config.yaml
d_model: 704
n_head: 11
head_dim: 64
qk_norm: false
parallel_block: false
init_std_qkv: 0.0262
init_std_up: 0.0262
lr: 0.0081
lr_mult_o: 2.0
beta1: 0.93
grad_clip: 0.5
final_lr_fraction: 0.1
train_tokens: 1025000000
dataset: "wikipedia_en"
MLP neurons of a small language model. Each row is named by its layer, matrix (up: input weights) and neuron, and shows model dimensions 528-655. Each number is 500 + 25 x the weight over its row's rms, rounded and kept within 0 to 999. Numbers have three digits each.
After each neuron's rows, "fires on" lists the tokens most often at its 100 highest values on Wikipedia text that the model never trained on.

L3.up2601:492490537484450540492472500523483489469490500496510481523514481483450467513499482472469488520507497534542512519519464530499483491525491502484516550470509500525492484472516494523486508493495486467475525500521513516525446507496522533522515523498467486527538467512470506449502499499505473511531548516547523492502497514493509494520520480513471440489499477538525514495480478482509484485473
fires on: " |", "\n", "|"

L3.up108:484461527479468533488488448488517487477476494479517482530484510514512529520449522501539535476515500506466483528528523499491517475507502515518448538463511506567518519500498502535508491461473534496540470521485517539512517486469478501538548500512475455477517536518478520530465486517505470530546470481490485487467498503494491521476493570473483521535551495477465537490472514521494506510492
fires on: " in", " their"

L3.up1617:477531491459481512467531522491513464531509510468475453527470462517514508479492488548464485489517495559511487438499482503503490428483508500505565537492515513478432463538528483521484518490537481499480448495488479442471491499498497511507465501538497519525521517465525494477489534477452500483504504502468495471480489464460518538518467488499515558513488501484498527495528452518477501500530
fires on: " of", " |", "|"

L3.up2805:473519488527512510499518466462517487504510545457514541545498509517455545541476476514487500495505549529505486494553505510512452513450475474510444520505529498478510508466499511535485449488499480501462467498492488551480506511506491516507498486492507471534528506484487538531489536459497475527503480520534466530529499512473488548515502494493479542512500520471480546507468477496500511482469
fires on: "-", " and", "-b", " the", "\n"

L3.up1174:483491568524516507490498484501507510531534498510468459528480538519505488525492527495497492487521470506531498490501493508502453518470483522513515500511479456508490457520549524517516503520469484496511480481496500511505505547496527482490523485514524497479488484502508512523516446510494493505482475510516473496534534532483474493464480485483523525528497451468493527453487483482524508534431
fires on: " of", " and", " for", " their", " her"

L3.up2559:518447527501506555472518483498503495472455495495503467542521489516468508497489479483483502486500501490511494523503509494468497468483503543554498542490471483508478533489508463498515488494496558479535525556531487515452463459525498465502521503472502490473477503503508517471505490461496433524476506472462464488491478521482495485490522493508498538527451499536498508486518507541507473460482
fires on: " on", ")", " in", "s)", " at", "!"

L3.up1607:530479474526489501485522506499490490515482452503530485518531532493545493494515468559528515487512515474474520485465498511490493512473475463497519567493522518481524475531516433484533477472491508462524510500473506468495525543520502522473538487498526525492519473571530508535490533490467443539540475487511470504529497503542478468484549474475487524509511550486556554508474473520485511515479
fires on: " the", " |", " from", " of", " that"

L3.up1852:458498483473469488454481508458517483521516498508493441485514557505496488519528500483515450517477527537507517542516494491491485482468510473524485547490471491493496520469532460507498469521541490524480434520484487487503541496544516492512525476508515469464526483481499488520509491491485566510512515491498514482519491516526459513491491495483500459506525517469475491483528476510517472481465
fires on: " |", " of", " the"

L3.up713:489496502442520504450524522513468494475508468488490506469484522508507468529466467506505507482493537516488492517521548517465530519505493504535505468495527481481480487497566501514547458533496499527513478522510487494527486510511455473443556509515486505499508468468530508482486496523472511523532471503489513534474484453519484504508486496476538503470527567473516510465481486529476508491501
fires on: " the", " of", " |", " from", "-"

L3.up1210:494481499479487515431520544491525461503453495514544466457507454484491508514474454558511475525495486526491504506496458559519513505494511505492520509492523468479483510523541472524509420500526499509487463503478516506521489485497521524511500521555492494467513563494519474486476482545507478538516522474489531485500493507525460475460513484497451459459522499514554497509446492484471480461492
fires on: "|", " of", " important", "\n", " |"

L3.up1008:530509523452485469499498495457454487485521516529510526466463501485480480482542559532500467486529490486449493499503458453459492454497497481502521466487488500469511518496520511508500505518524514473512467499522492463500475505503536532481495550503474486478487488456470478492461487505525483528516499513513489474544478528484510447492493496512454495529472490506456495503494528509487484505504
fires on: " of", " and", " by"

L3.up2298:497514544437502521463502468521477467512512536492554520507488507498515506500496472478473497494511525476517491523529518477495496462520519474513445566457503465512489496486499485493491434488497481511498538536495510537490521470482521530463531464523483528542455472473476507508541534444497517524503463548523488481470501546501504516506492508515460485515499537497462497482517510528495501471479
fires on: "-", "/", " (", " non-", "\n"

L3.up1203:500505493532452486448522441492507543455526557487519514474531514478476518477523484488502494542485531516445513539480519481511491520490480505486488537513464496555493480482521484473498508541495507516510484505479497506478517474568477552494485453508496531443503512457521504479501504476505515491451515518505504549532481500516484483482487474464527470505536489509501500510501486550475451523503
fires on: " |", " of", " g"

L3.up216:552508468500516481516492502513519493526511488534565492512504515478450496515498454481490482492474464487453524504489472569525507513496478476490460498498495454512491457538521460486508483507528492479496492506508543481453493534550537539501505481496522531440518507485471528497556483496480512480514487501484491527536475443507455478455536485479468489503502475489513503489501515485514477524506
fires on: " |", " in", " of", " for", "\n"

L3.up1515:541494484497484502483497473503536520481510472520494522507497514519518505532456425434464497502517506476507495462461474497544467467511519481493488471499512493521494510489472478489525549507525505483524567502493533507511450535506537514519489536526495449459484482505453503457489485538519507455500493551459490459512463462559499487500465498485507546529512511474546512505499517499464507502458
fires on: " |", " Apps", "\n"

L3.up2668:490518511525492534494493481505563517524499480526503476507490511492470496497516490515515506494509484488492502526489502550500507532464473508480467482488504485478519506561532510513510471540492459454474518494488520548518516518471468496521503485472530453475506542506493468522493466494490511485517459518484541469542501463496469500502491483492497520489495482480458495516520480520499463496497
fires on: " the", " of", " his", " for"

L3.up1366:482416512497515535485465518513515487524511540531499502486498492520505456489477504551494495474486503490480461485543495488516492457513500506517509486513461497516477464517525504480541501518525443476495463493513496499522501483448516536464471506492512507531513527549481524430466463481485523527507504507491477500561456505525469484488451493515502545499476486449499508524517526494485505504500
fires on: "\n", " of", " |", " and"